config.toml
n_layer = 16
d_model = 768
n_head = 6
n_kv_head = 3
head_dim = 128
d_mlp = 3072
vocab_size = 16384
activation = "silu"
norm = "rmsnorm"
norm_place = "pre"
norm_eps = 1e-05
positions = "rope"
rope_base = 10000.0
rope_fraction = 0.25
qk_norm = false
attn_scale = 0.0884
bias = "none"
tie_embeddings = false
parallel_block = false
init = "trunc"
init_std_qkv = 0.0155
init_std_o = 0.00273
init_std_up = 0.0155
init_std_down = 0.00137
optimizer = "muon"
lr = 0.00991
lr_mult_o = 1.5
beta1 = 0.95
lr_head = 0.00651
grad_clip = 0.5
warmup_steps = 200
schedule = "wsd"
decay_fraction = 0.525
decay_shape = "linear"
final_lr_fraction = 0.1
batch_tokens = 262144
seq_len = 512
doc_mask = false
train_tokens = 1215000000
steps = 4635
dataset = "wikipedia_en"
MLP neurons of a small language model. Each row is named by its layer, matrix (down: output weights) and neuron, and shows model dimensions 576-671. Each number is 500 + 50 x the weight over its row's rms, rounded and kept within 0 to 999. Numbers have three digits each.
A block is one neuron, or neurons of one layer that tend to fire together. Before each block is what it responds to, as a language model described it from the Wikipedia text at the highest values.

Final word piece that completes a multi-token surname or other proper name, as in Cumm-ings, McG-overn, Aberde-en.
L3.down865:463546482483450575518489638574630487559477541570484510511552474548464527514408518601461518534468436523446507483438553541511527498475545490488488495569437529492492485504467550509483617505558559527500474520491470500452489498427444544475531569575564470477509516499537617473501443512480512436
L3.down954:415501500509420386475465598525441573495574538585382496518413489571419384495510490527437577418408532543479446427508512480508581453465553478530516460485538620460552486497463544509481459448591565487518496571511444513529536485529521589509522538531572546461524508581506479431460516415395477513
L3.down1170:492603568505495482524453623575574514487489465476406445571560587483433428505498497495553513496532520417577403522530473527542466423470420437470526558435402437467472537518500546536464523542589453490563512497418450520584582460517490496359460555507604460467534569508489466537488510403493503535
L3.down1678:464469522495399565541482570520514466455452515521432540446552502418490421607430456475463423456476506508416360517522488524588513468470403569592452470512524485540480483451471469553430495567487518515427513532449482585456481587519526561450480506445494565529497428586487592375538561478468516495

En dash between years in season or date ranges, mostly sports tables and stats (2020–21, 2015–16, 1747–1822); weaker on word-middle pieces of proper names (Cop-ern-icus, Per-ug-ia).
L2.down773:528483548394495516438501439587550537476467485577498529470547374503576495503376506422399436512516517574484467416435592555504534508419499587439611531529518535565475473515440490600571514494495514546432462518611514462555520580515502431533422410483443481499433568504538541507474590505456423469
L2.down1157:418477465519494467473442505544518613463511484482330436564402478563454501512518524532455547410392493545601439476509478482482566486561486553518464480543483474455531546563408495484526506545603490491483511569420500504476426460503605586530563565459540452432502514559605567522500486534453468562
L2.down1241:494490543451428574430562475557492597477622476552469409504454510512441463506530520513512550479578462465509491455504491497515524449513488568496504623546495545474521432538501457554574474633475520547460520485468477466531472467556544499505469470529506519595527483531520566527434451532504444527
L2.down1338:484488537490527526515582485531522472449517486512487453518456542508544449538642490493478509465469605523502548484508541487475521499542585385533457480490515538526456545497528508429551533424455546527500578540556519474538456515502444609491484523518533546558458567390438515466508431611443443533
L2.down1354:467564505522485536549500501493480513442560443388441587410426503456528619395441531511467475499478509504505463501506506460401507453545561420464434426470518546485537500584547466579520531523511543444551530520547592566555536518509517505487503504506443362453392520476472503470429519492524511500
L2.down1442:602564461608503477423484507509596520498512498545586547462482428475486547414475462395509439389516464472497494434408440462557441480554508574464519544426437437430511572530452488489459514509484500515456460543557523574418454469441581516564495527554497482514582481475493512477485508535521547462
L2.down1503:508523535483592535531488469504475515451467581554526557523512484541611485480545485525606484459416518572532381452490603477440582455465531545586527561563448554558505511484569581650494578571567561494442489511530505444528482416389453501506617439594506503507559458476555524525446473464532482536
L2.down1550:475504538513453506474500462534457444499492465550578443505422442473494421528524477536463504481448499457476478441554471466490454455550503537563453464540438536567506481530547531407479511415450543481499536454465480475559536531460481583491552555563578424503512366436448490524519503533546461542
L2.down1994:425429515439412482470399424491405543451514469393498467484405519497507507520508505450436445508454454503507587503541477431495477547527565545491508449498462529517442638533523569382577571493453555490489473577490476599553539509527506465557525512543523503520492445493543464536453473451484498554
L2.down2345:498452543540519444500453546490426459470386462431444357373445528570505451516421496444483521511465492481534502475575526567481580496441583656494507475561484347508452539475549588544484520560537501489491469549509446559569333455399589492479526481529482557516536600432461423475562564476521467531
L2.down2477:470513636546464529576526475590485492545542444516513536489441488479513439488384470431442500519486510439482451557546553507528528543464490468544480479495518413564531489551525506592507485539525539456498525493495526534469459437556454507477574478483541528520494521460487487515499585415417444550
L2.down2484:500524614579498488455536514416487480525393514500559499524496511522617482404525512492531508529521555453477522440610472423466492438498552457507542544453464493416489426491574389470508500539464490538532495469494503490463517537521562500525472534478592563523496449490523500470559422541413479513
L2.down2500:430424488460565543505418589469446461551446492540470490523408473496536573476508427512394545506442472513500533596505512548548500578468523422435366546481589505477555503524433505493519596485453431423527589511555469429458534541521494542494416543545484536486540498446465550540468560555587416496
L2.down2627:538513520531481421480502474473489481513504477487497488577489465411484590463427504414513593507547431526461496507468536506452423502501518549519488545590418513530500470551477476499520483585484547576458540581419588508488576481557592422445600503440517539456432553460484449406488570565451500442
L2.down2756:462553619459473493467492392515459492512525504471452462487493514519457426507456557550499445470436520469462548546519563609475461591585531521481485503562431571552466464473566482476524505491513640528541430507569389556514462451470462475557463550615531431536537548525483452322557475579504507562
L2.down2784:597483501527542496501537500378449528514496521492568487540451491471532467482555483586589509455522503424472509523568453513557525538500414524562511502565513379535519555512513535480349521524500496417526424525512603542518476543570510520561460406546461524612477464546486506517469575520506448514

Final word pieces that complete sports team, league or track names, such as Celt-ics, Phill-ies, Pengu-ins, AT-L, plus occasional other proper-name endings.
L3.down576:499532550513526523575518517555473539577490417538450487498476498492533463510428523551428471443502444536488498484464455540483485493435510387459469461525596517406477397533552525541490486525484511430556521429448452440496484351492490521502497516481420423494480472490477400578375595568454414444
L3.down1843:466493427515478449440467408495507410573510537522517447480609560538512546544531527556538499536518441472467563585529416485521500511533542522418463506517571516532541499554471434518526422484467490440486604521507506489491458547524542427541480431418415424500465614468459460425469509449519500460
L3.down2539:477560481534521510529424480507475546450496491444384429477545476454599539463569495562520572576559547479499504507577454470512499487499530509466502579552466558494559502431530518541556549428529546598511464516610514487447489513521603494459482458458461502516510497492565546428519587538545550592
L3.down2987:493432479533550538510484517513447533517564559586453491538541544460503530459555414510596504573463537530478536591492491429569473561517489535487525450430520470494536518516510476653437574494447470497546507440455559544573517503587482595517554513495458499566510496487486544536506538393448434509

Final word-piece tokens that finish a word split into fragments, in names, tables and prose, such as Smy-th, Arm-ored, Hibern-ian, encounter-ed.
L2.down447:448432381457403429475509494449495477502516508440507487400551455502498576557422501463441465423475555518525489610474446532511412589508497504470583592455481423515506524528456563406473428445417492487599533468573548467476580620505552500505430420416447463584451502510555510473488566497518472464
L2.down832:517529466589513501556476394506569437603459480453523512460613522496461568514387543504446447548463495425449628514449437511502410470513492465434587549393495489492518561436430447445510464495455549479478479468472500525479585553515492525440465450495476505480521573505472497514492543496506429488
L2.down973:653575492529420431511578470504555443530502513456507549468500430417479505504447628485501458511409498475496506525530443472484517439434496429463474456540547618553492497501478420508519538489503528416495472494482439464600533575564503655581440545478449436449537484497419435487582496403492512461
L2.down1278:494560346520492441534538559394543458590529484449585489492589489448429509512412567488501467488418485479561515491370460553484479486398489437535547499471608503459477496530524508496432415491502476458416512450475569533478545459503649505521408452513521508553550518497509538474584463432513439560
L2.down1611:470533506485505510520454435470471603384554471503465481526487564540596507506511565463533465394566583557490479473435562450535473576533544482452478489504552433514475542546488450612514498470448494467526567476542540502446454554521459457540548536554573497521568486454480468483546533477489440547
L2.down1730:452559475572532492453406497484469489515514535551508402611504544506485531519511548518489496465557533509487571516537528362427502442491568563522491578456534492475480497496506494504499496550415472511488440409532485472485598495500510378420480561451477537550505535512521477541522575576533468588
L2.down1763:537519426578487528485551431498463512505476503590540448412596488448473526490472479555461424503406521512459509535368495534413427512526504503398433547541455427552533467536478501573543488474378543518487548478547534497473489567517518469523556326486533561506472545565473436552462511449440486519
L2.down2183:440482492543399434448434503522557492479512559503518471457548425456530523439495504466310517462475496469421529498510450481476496539536409470394486473426550478507498537500506502471492466529435513573422447538430524548495468606524539528595483490475537495495514489524458454530460520523470496500
L2.down2268:476493429561432434476528501494586478575495527445636524538546504488507535569416607475481456517466529463487572484548501472584476413517437427423496497461572454517491593504417462511459507522394473386454512498511547498528552547541469573529510542500501523467496490552413513531572496506487462510
L2.down2356:487492458557519414535547460528537512534555509523514487483536517528444485514459484460507466537529506590461461535447574442576506438464555390384527492456535542474519540576571491560562517496490454454489501492469519550564469518521525512514462448504521430428432463445468436452553497402547486560
L2.down2377:484489439463468546485454437447450511604492417385498551496635483562502519488448533461496427539479528425515556494414454498562461420477488366464528520415485493482504568498556498531451475403459532521462540542521488465474522403490529506542452468514550480430463454585507443553513554480507486552
L2.down2534:517547484581414472483570521480501491437503554629584365440585386533499587503450529523433406535507482491508428480508508460567451386475486455489570553477507571453487516489388538543479497570490486472496429473540477459455570542545506540441444540445539531543471538492486452474516535497518491442
L2.down2851:432544580448509430460475461526523527471387566501501429523517511446500513509461493515510515465547514528464490514545400505462540515547549476450490447465552468547555498447553470423489548610422535535489383436516531496533585326455494468517545492494407504478509524414489530516474578432528570463
L2.down2884:423495518455551493533491503504510551504506484528466444537496454489548480486521505485570546466493538549539605421452418587457470487583465544469567485478451519465487435461543505469494483583572524491514452525507484528492471505448494651476554530578437515440387563394375529534556403473541612536
L2.down2925:506527505585533448511477538442543499592490436464487435462575469568527466536479512547451519469411451508478469573459524404545495450501535477456454500471593432494555510486542523537441554539403494533394439476483486514560527504423538538532461383471490482421492469416422480451487541532555488518
L2.down3063:542508534559539460524509571465537443577522474460542491453499468428588549517489525502497461471461474470437517565487448485480486513499467493429566552478586489538470491426573412549472505513472443619463480476474552454592522503510551483512528397502480501524475536364477484474510519528555472481

Second word-piece of a capitalized word at a title or sentence start (T-em-ple, W-hy, W-ash), plus line breaks ending sentences or table rows.
L3.down115:445544481531463491451519511507446452432584519508477552452430459448561423488492484514452433564563588531495471486547502525517506582472493494475520433543486505508430547569532521478457519443482452498535589475481597470531523524576579467620442455449477454506445551579450393483400538449443577540
L3.down165:583532576508508567458507454515436568558470544546495546550505604544558481474542486460644473497430522573486423444426520465441468415427586532647517509577421483532445483488570513521518516513534530478444458479524466497516405415320472528532523463541554463484505421522568537519481419514495510590
L3.down237:485548431470484467407519546575496439527534540516534501576442528542489513552497498502466402511422411437523480495537486448462485522481473562607501402491485462452501458479454462564519481417505539500512468525473435550462522530490446461549567440397471427521504560495483483572624492539539481541
L3.down2905:493520469588494475483463511488491499511492523472467481488479536459536586452556501464589450484523418556467488535547527525503473467583434646548478482511522475433498469572563506449374496495468411529490416582488475454497484504570539470490534463468546472539542510557490495520569527551468535495

Demonym, nationality and language adjectives or their final word pieces, as in American, German, Cypri-ot, Canton-ese, Som-ali; sometimes "compass".
L3.down591:530512606453492440402531434504467470444551598478533560516508511522437468417500480515623530517604507429479415432550582561476472490556535547501521506417465596430605533531498471490475538521543450549397467487436530475477489446509506445551628439413458528534415499568468489419543480506536489527
L3.down657:536507532391489593485478502439443631455406390463589505496427454526480556517491457495570536473457460458456521573436575480565511554500502590450469471414561491570542440372580586505411547501509471467472490528539603458404497438479493433521535456493517439524467518482436438479578555470480474470
L3.down1600:501555535541505537398499563442540524532484548500567462428454562531468499477513588591548550480508374491434416523505555411586514499519602500522458535468539477466512497482398441482446557505541567502437452572453506528589525410551556497385537506573503560448461563494639526419489408549484576412
L3.down2797:498570611488518540420492562447534545446468537505448488573470506478372470419435497465516549501594500543413575519477509460480466568476526597561538482493449565456594326460506471478482394487503473498491498516457480446486477402584523490428604482553541460456543587533484610454523561497512520506

Word pieces partway through proper names of albums, bands, people, clubs and places, e.g. Th-row, R-och-dale, Storm-zy, Gentle G-iant; rarely ordinary words.
L8.down1727:526475547515485505418495374415464491493475461549518503500469537500474474489570562465445449532558534568532510536465597474508474500517526464552538485549547452471461501510507436548537525521502499564497539557456549471599560447592462469476566465572582538564478474517497503522482490494431553454

Competition-tier nouns in sports text such as League (League Two, Football League), Cup, Division, round; also the auxiliaries did/does before not.
L2.down161:490422534481434453568454477389558506457422588516550520469525426531554548449490461441493607472481529466565541480455515537486370565472576588531449600542540427488490453550568568599543546522579444537485566418580507462510490514471470445534488480533506429478526444494516497532530525482414524507
L2.down216:511514523476502519532656505540600516531541512487605404461503465424460537445576495542500515491440468392441455547451527434492514501464586464520539466470487483571464429483460545474591569462516492513521484467379536560451507385486459547498482504371523490444527508468523532555552489528547515548
L2.down281:452518576434544505571512431439547543509474393552511531491543535516447399450555435541493536552551431558545511450639533464477520539569481480473446488532463579442540381499531552571478547517604505531575493515479461523609442506499453509511510478442612453524487484448487533562486493429466479461
L2.down307:560489498487440525469442493490450507572530407470446512525469617508434497538532441487505523465566565415519429489509541547496462612440536545477540516504533464486551625441524564506459551488435515465405564473484528621546504492457532529497548472512531557495451490450478390509511452505477507592
L2.down345:509539438504502462498497457468441551387482440482497522528546550560484526591607454480451509443567582443516569488531516485537531486516504442485435480473422417544517583515456446442459524547472487442502483511513465516425584476519509609491541596451484427441466509550558533474470472455507524526
L2.down385:520461518461518435436526492520415505585515408478451537572450471456587514476485495532504425451483523572554601457501547493591488528563467553635462500522454522517472487518541498514429498570519501493465476540495570445446370511428519548446489474582473510518424530429559426512496544422453540483
L2.down668:471448443492538478461491447351407490505504470555591558536519429471514539487495507459488492486520449472461523529532543502527417634515441508481523486572399519517514536483527682566501352487509517499518465567520509457588418544509435507484473546554479464416489492549447455553537530411485449548
L2.down705:597512526522478461495454508456490594493550472522439497556459480450460514546523462548511441528492428579506557530444598519549553498527431465557466477477477440511564490519534392592502580538444536485484433525492482529484546412455391573538569517551545433510530494415524580469486489450466476621
L2.down735:548420546445566521527463481481484590575522535423501420456494534460512502505470488551432535480486515508493480468473469501563477522528446482548522554442551506470507519516432586513545561563520552561503454511523526445485502448520471515538469462594544470507524575560505491526524621484370378562
L2.down905:552501487466500551471619527496538569575475446373477449488503520511599449453465484492422515478510445458493521546556458495478503592431407522453586594538442493494526498514509527545560534522497531449537455474556473503463518490527552554502519533581456522525640490531499520506406496542422437497
L2.down933:576467561578552514506531516499488585482491571466484496533455543496438532457464412456604576422432455426451513503433548525512463494443446481558432487554485489511493493534559463489442497392538567512529497478480545474653522441495579526577593557590490440542432477547407471582533540486442570486
L2.down1024:473481532488515543558439468500435523489548464517532522555440521527490496475607582511524500451441485439517464413463495482491510462450445429549455505585528507449542517446496604422513542492548524443535527451523516533436495538501468454436563477520467521530474460577572499502540536511471471476
L2.down1581:493487523518505508480445537574520512460447487490518418515442456543536525478531559506554537522543478461543557481561446465489402470426476427515430478526463511455416494463530568470487496454447565487436417499542526611517547491485454491620474576545489496477524536509538540491465399535491534479
L2.down1869:506408464509457434478533559478535508455511603541536516488496433571422447499517489532457439539520474529533517464467519543532500519439536486525403441508467457417490508429437529455417470456536495531450509553523590464547516505467513510524393566540510510546577597484447481539533516430441505504
L2.down2577:492497464505473422479486535537431484471493541515530554575488541595449488421616499417455462520483516427488593543474505564520477465494459495575546487473428447488499474360565582455517484462475460459543508489559494434609527417466540513428536526616505538506547498510475525534410436480566524465
L2.down2819:479554539472513503511575482577452507537418542456548515561463459459543533471508472435550545476450520498437486493473511501541572510473494448539517535516437431470508464573463593545480535454543505513459424506478507529565488472524521510554527526524474550521569475606531480593562495429580593456

Final subword piece that completes a word split across tokens in encyclopedic prose, e.g. encamp-ed, predecess-ors, Mos-que, set up.
L3.down519:456469460519510525474400492396425460623452437472528500460416523609510489534522463517413492572535556396545554468470456432543418515457553513528531501543495573496451536520519478578496503430500552443606505562631527464422442593385441436582533496464465449504571413492477549527473449507592513536
L3.down917:535489529473532524557515488476531410377523437503519519421570446499500513531504490519484525573528386456540450433551478522520573503499551472484519468465461475547539548452504504520522446529527547456448575526534486454526564555485517546490467448411496425548506435429561348548535508481513525477
L3.down935:604461589516478517538475436578424460539463481498520513445426397456448498457471492506453616546490445562486438640499428518530521479553573513564496542450494527544569541543460519443424513515495475438416448561453505462552426514542499582547483556551467545419502420482486465512554530522534579552
L3.down1126:419577530531437518608363507559459512390529460543433424473597436498459471553590461574519491438495548454548423478569443505495551519518432466493483482479455553497424551496447509519492524525465419502538522452451496485486568520478525521473499593457498490491519467447494526491587495414525487517

Middle or final word pieces of multi-token proper names and titles being repeated, e.g. Border-line, De S-oto, Xer-x-es, 515-0.
L8.down2026:492524528551522443630551598588530450419534483503441396595512518416454441550486427440477542494470621512552460551497571461449448523488553482565386612502462450510586518457486561503455466505500601559440495455508386588448521507556521585487528499398596493494418522533507433489438539479567502458

Country names, nationality adjectives and compass words opening a larger proper name, e.g. the final period of U.S., States in United States, American, Russian, South.
L2.down61:450542622397441548517501473440519444479449513522501517459478421464524467549545551578476533454566578551559489597543483506526505484432501473526472525480518474519642458505546489531451502529468533490485480442570499428458457527489473485477451569591479459496388530473553500509489513526530462521
L2.down311:534519639515482557474492578483500506439573521503436454619494473542510476456435487482467482514505436498414493457483500547526576513444510505508532469400533481577441467457487617527512537582567557457507476549408492474374512475504518586473537486478450514437493598507463526472524493449474506513
L2.down327:526470521465503417553386606543537521508489511553439419570480521547446452445506491490513376495643485503460546611473441543526581528485591490438527537444423478578481494570533471540456536547525517455452472509511463501558482417545529572442475545499549459492333466545479403422422529444562531496
L2.down371:511537573482508431487500543472530495551533479612429503586507472490476413382485445440509528379520498545383417522423557518500485508556504520402511572403545519528455412536584534550579560499489492465371458517415436606563480479384520610463441462513457565586515509590522508545493462467564483489
L2.down495:585533501503467511498460525505457466565484581481417513471488548442505539432503509560440499459506555579554543535465381406659578494547491547478521480456511477537519656589532487584439521486539479593583446443492499508449443436565429539450632481536394454535503545529476492463489482417496489534
L2.down825:538509530465518511493512489474548433486510421484490544509549480450436504469416487533504501642543520496542527385484561621485518510600438485478629467467486504544395532501479535562621466397504462494475473452505613502458594448584390540539499490448493469559482441516535508465495451416490562514
L2.down1642:539500464447576518571553454529556515478502450474544455556521504464558520533397455389564512525579558565550426486511408450587544446557448546510472588541496532558454498532540523569463550508515499570430547547521523577463484494466557508573515583479535417465465491622536565427447590461477503475
L2.down1706:579486462469430527514498531497566584633590484469518516451570463507421480572527523506453561457454396482534532508511552545499510502499497459471528547547461408536466479469470467553421486549462569494524507561535550446465567475451515536521440416532414611518478536520511463551436490460459490505
L2.down1971:537441544478487543399528477454487564426475482488402458481496559432504509477499486498489516435531439483485424444507563512477484464581550550500476489501504480446566544496561405434487456525509458441531455540534538431553491372590462463458567453534518426569503392474538493448539475547503533585
L2.down2037:479404547510535516498457485448535544513445573495489458515442580464488390539452482490445570500388511508432450476551553510498552476502570469636530510576542502444492467470469561440470492530525472543505461531428521469569451480480500434491582505513567477556487501440497490431411532421487457527
L2.down2429:578418507513448485497498495502449496548497530570358493495450554485552476566483438515534476459504468430548533542534487559438402489591559547575566491560465499520460464429506482574526473493544458446487484519489575445529427564541436486416511571423355522432403521581494589478464473443514482472
L2.down2652:479521505488582501450436543509475568485522482501506498507547497525506464516510485475503548512504533461612479415568436477387530506465439516466533593549426547575560442520495515455498601538505567522489514473535521464575503492522631546517569471435407530517513562510504463459470564487511459459
L2.down2674:576534533547657546489495471546541497387467470546439509556539486494509487463487502570572573483521490495500530457468545581493490513544510520574514444551438558476515491503517503542521619520457477511413512592464414526449515434480552541472535498393456454525468450534495471462573462497564555518
L2.down2775:431527473535567472461456471422491507504524483478490487495553528462593468471501451548429550431376619565489413425548487442484497590500573516484374490467412471599478445483445536592497516435490534492521458547533514476520468507481438482471438398518537525519528553510494529501537550441519523610
L2.down2978:536492583529472565476438476371419525419475559423504431464586477475518518412398567479426493540452443535535381581576471464536592474512469480591452602505489526564393410368447445547499547561535602548453382442507593503451541555421568488454549535480508403490522432466550564516481603388528439551
L2.down3038:478478566476549531531469454434476439505515453544404530571489477525510491419522492519543564460449500479517488511532534550521507434545444459536522430499543439498528505455520566533543555494488517520444457431517409561543519463524494513566609425564500522508432504513621511516448556431515489453

Dashes, to, as and similar linkers right after a year or time phrase, marking ranges or continuations, as in 1991–2020, from February to May, in 2013 to.
L8.down1900:490576465510416571534557548459436416484463507468485513606430536527505426566460541553468493439487333517531605514503441453509509509551539561522404445501486471452483510483489527488509501528452468535559505542480449499436438503496505447498467477489540580475526485518524561472429461590546544514

Closing subword pieces that finish a word split into several tokens, mostly proper names and places, e.g. Atl-as, Peab-ody, Nanj-ing.
L2.down203:523568464499491435475485498509487463495517516508570488468512383467541517507449529522492470491412566565482437502421489555490459538504483529498453538486422527604390541527584499438517504542432549474419488575477584451433496440549505509491474566480492511514533471502529424473485644574548488555
L2.down562:470543487500544449588474560557543547481496499470455504477529466542394544523496471494618622397490577493548420441510454453524554425497563491483531505423506562451557478467533492404468571516559540414535504442459534470511535561536434534456578568505507473423448494526523466520548431454550529546
L2.down694:571607420539517469550543568518496472547471552524465507460573426546446457534495483508537575487462591458472445481543574492458406538500536565430460511598498485511472533570427601451610462481501423472433533505566514529480569465450514568448467514472445496437481385452500485483441472508432447553
L2.down1006:527489440500530612556468528473392485495552529584492465453552441405556522566581437503634473472556618506434577416546485493529463526553476439491582408601517555506511602564468480585462521503483515523530478470464491403406536427507469536509486508538515487478510427424493523462505554535519456461
L2.down1383:522492571460451605521458503496517480502506582522380509519524478582482498494477496519525518495485490523532477528556395458505556461522421581515499436523554468522442534524539503520514496457542529552517515489461489557539555567552553527462460418487477524478572526575496540560487545409410595485
L2.down1452:479518537514511415473526468603550578578477486541560569432506503518459568481552600463511512463380537542613534472499563530585461487443498490501500486525521505479542569568471421415563510446527497420477525475478542482496498506438430404504407419431508444491611528475466446525406463531459446533
L2.down1710:524504487524462485429593521532481500604451543560468552475498481467529500535467462546536429501531526437517546486522460408448432390455471487492576437510530510539515512540475404490490416521476508489458485578550473454501453462553496528537473522478506561488556466374593500558451531530571511493
L2.down1930:530542427530540523562398527427502534395474549520530531501479496567565448569575401480520448487538486486506549556518461434467577484431529557522511467446523516419491497470435480477518417466570505602379647477451484550546470468470523433428570425519531508465443465524457492465507583483513453386
L2.down2053:451576488488427505497421569453490532484479507542526369550528516493508595470553447566558446435491511410541508513534471401522456441609549531578532478484408590456452560529479470403475549518546498471502537483523485541470489471429476557460488549502518439465488531553552487507487498379555485570
L2.down2242:492518393518535465436523522507504470464501536593498444453501494485473537571476487477439535588514530483534483533435496465565434414508478471482597547450454569604412558529471540456503447462489475449531538473527555550531553503571587404529444486432433442502425499571462491514537572447493431536
L2.down2376:515452535536514505452505547476545547424568519508515460512484505577500494547492454487508504503515454476552508539485488478550597547459465609512465484512521460514468548512494531569412510467548451564516442476527514494485535533577530502488479571402579573417524543552531523540491510471396483546
L2.down2613:497515467499458402485534437524555540535563508512448531462544502410531571557424494526494416559548545487489577554429439574509421551477503533453529504464458489509495548471476517466452457415487453487540531487508549557517560504581501476527504456416554471560473482448464486514507476393544506463
L2.down2686:497586397573414529462639519509485531491565511572501485465515406383427546498452535498441457528492625511460491470487539536406463436476475428444483553572549483425447439447492402480488517450445490409503508426492560474570557581576481543509575541486486413568458491545527523524552451445480515570
L2.down2759:534528541510578469452441497486392542510541475547423429513564502467480422492579443605493535490552533520570582516558495437478563474499564448526524508515415521527527474460449568373511445504521573525392436528509364457537563419443544560496525584640421538560501458453467542512545406547462589437
L2.down2982:516521390506476446540538536455435476526557531548517431442600516539431597495412496499479507522492548508503505532443503581581426514477375554446526432485569548537456483451497424398532512462485527504430535504468582414444580469557495516471520477522520430534466430535481490558547578588560515395
L2.down3008:538524466560473534477533523493541429456508495513504437531533497526471554536406520544509542512443512455485480501424517474474359495419415458430590514511498433540439508451484525464495504469472505470478536534477499502522504546581591448433396626465419460453482507451558399494556472479617484573

En dash joining two numbers, mostly in season or year ranges like 2015–16 and 1977–1978, also scores like 100–97, in sports tables.
L3.down821:513499449455538407487457529511578497492484423493430533553465501384470465526378500414561549542507601414483522458485459493485557553543484563514410370483461495433457551467524477544545464499584415517435559557513467528503445468556542486527466455512497500397474520502418490464514460588482559477
L3.down1469:440486380482583576644461489516492488457504516528588546547419402455415368557401527472500541520503451512493393411584458456502480497558549412465514420545503477524551607486539552520476497510421486452516548410562465480564583500372544409464466483390518423516432536515483457497481474488500447508
L3.down1508:518412474495556434505442473410485609530442508528489506433454389544452565479563517620488478526472533425474564489485479442496520472491574371552569416402478528528547476506505539431500486502487488555498519592453467484488516519588480515510440512601527540483527551596532551553459510575473514483
L3.down2452:531436483467469541542520513531488526539458507480570437514465532536483504420541499550455576491515497490465405458521523482433562503501503463513331574406461516462580514503543531431409516469499585467525488547535483498513448496488545551448468432433496478534552514484617469519552489484489508487

Closing word-piece that completes a multi-token word, mostly proper names of places and people, as in Valuejols, Korosten, Oltenia, Desrochers.
L8.down1945:447497468505518455538506520607460473516589534419435480488549494463518548464445493496514522540560459559525457482550592535490479531544586484546461577500477537542496499544549544521463377479562541440527484438442459447450483474462459502523470584529473469461458527478432494506468561498419553324

Words naming a competition stage, event, or result in sports articles and tables, such as round, play-off, Championship, medal, place, semifinals.
L8.down3008:473445428520533512475491503388494542458495512560482468526487486509485497485507511511612351465527503539461588464471502566637470464445562448493497506551487506502414498448480474588581583518468480516494467390482550420532438435482480527487555569553500470514499526592468459416548493456476555480

Word-internal pieces right after a one-letter opening piece, such as the umb in D-umb-arton, eat in F-eat-ures, and ack in Bar-ack; often names.
L2.down369:517562553547450514539437465507532544441589448454413477464452543480492495433571542532559500438517589507442520644513534538429550538418511516426425453436536542535562458529542551434523374519430387566512479506475473562405441536460538484417553527558505475448550469453430525535461523541568527386
L2.down448:544473508543449518522587470564514479491507454520601410453484547550548444437466559413499496578510574566588516495488579599455568537430439517484579502471505503573509458545481499511476508477536514491474502522458427552448501586539480543488435581514557558480423490563445555528481436437462480455
L2.down537:565591454573443413492509540500433475472564540502513546451549449496517568594429499499426437495553485443522528561462492562470458518485493491443573496431488545506433468502452557441486419441528505462580543572476489427474531484549547508534518569431481436509390538554480501453512506454501461498
L2.down567:453527522472573521490586457528477510519463491454576548417558518498604529571499473425528539431467533528554566488526553491465569474571431509510604392514508502565451453480475464457465555526491460465632456472539386534543371558488522524569514483567564523498611497400528469383545491504496588477
L2.down725:509522442485458392454680504519506499606538494453517469525504574551550431490496527499455545536530421478522535520532505585517437581429473441508485497520502497473480535541485469502400455451457557427469507550441474492495480462497536594482496490548434443452509437552624500553491527485456499503
L2.down975:482439526634539474505517504415448431502536443413502489540527530510531493476477490492472478462441509442453535462548570456590462605528486498570497462474492489522489500437568547515521443507445497520514502549498578539484476423413462506455504463496538528607526459497497474479534497485473471507
L2.down1228:560494488539508541488412494501465474514561479533494547482508459485573441573442545446463496548621445514533491548459467592466493590392472593475518503405429496460467427471500457521440455413438524522569544611490509452498480528527495502526428481538593478545551553340542500602550512525510496482
L2.down1236:507468497494605529476600415462567486454453490426555536361488444510478478537521357483498495516528532457552479443466533487483477525455453448504484408481451511496526580551497547517500543546618481499632485556405439470478463595502475544477477551509487494525473504421569354476433486509490497527
L2.down1770:461510552476455619510483472477539506510548463585427539496442505454505424513436532562444501503560430498420483533475492545453459522504504559490500432486380390471545541498494508495555597520446423459475477493489449554460440372562523520470483482551467406450533540479436482401525519545524388483
L2.down1888:394471446461489532474460435547534525494480456559499397413485506514466576531533547525473477614490495535385423361552550590496498543405532532544504498411526581493567419565578452491591468547493407528481561442454449443511481583444487413596526449489458476494444537470532512461517545355574520436
L2.down1992:452490507411439448421522447510541499468544504458560524447566440435467434551479445515513386550485481488600511472502550585470377477443529484492491500468526528516497554445490561475512537364464549548470516494524540509550525522514524416509506502493477465458454451519480505505528416549466551509
L2.down1996:533498500462418484482480407467443501501537495486463558518510477473473541528419462489447476572564517645525465519476557571527465540447459479431561463445449506495452435496473525470499465446548528502440497487503494585513565558487437451490478490449548462509486513450564460509544439495414495517
L2.down2710:472471522516465488513623499499508482465586530415492470461603508502464530478432511508488526621490570460481487564370523485520394411434485520482599515459535493452447547530522459472501455462452492501523583556523536559527599507468533527433417486481509441459364486529489521520576457449501546481
L2.down2733:459527507541527537607530543476466500579494477461582451451505513548497540565460501514429475422431514561523568532489500527530498565421484471555519577433486390489378530534436530432484434478524634508507601533445579474498550538525520566485532530607469517542459517600462558527584576475462500395
L2.down2835:477527535440524474484560451492418510489583469469487483526526470510524464585478451445458431613568454600446509362458583489492407444590529505434573481430519538462556493536464438463520355599460496520506559560554566479443485504437560491485422436593417527503481441573500507508540556497429483507
L2.down2870:473511501514404559504589510502561471540583516457512519507530498413496563565400520480482441515459506497551495472482456533537463500460472450467513488493506528475508462488527530435442487501436548507469516555392603525500522477579451490565453442439485445510466536542489517541469519437500534476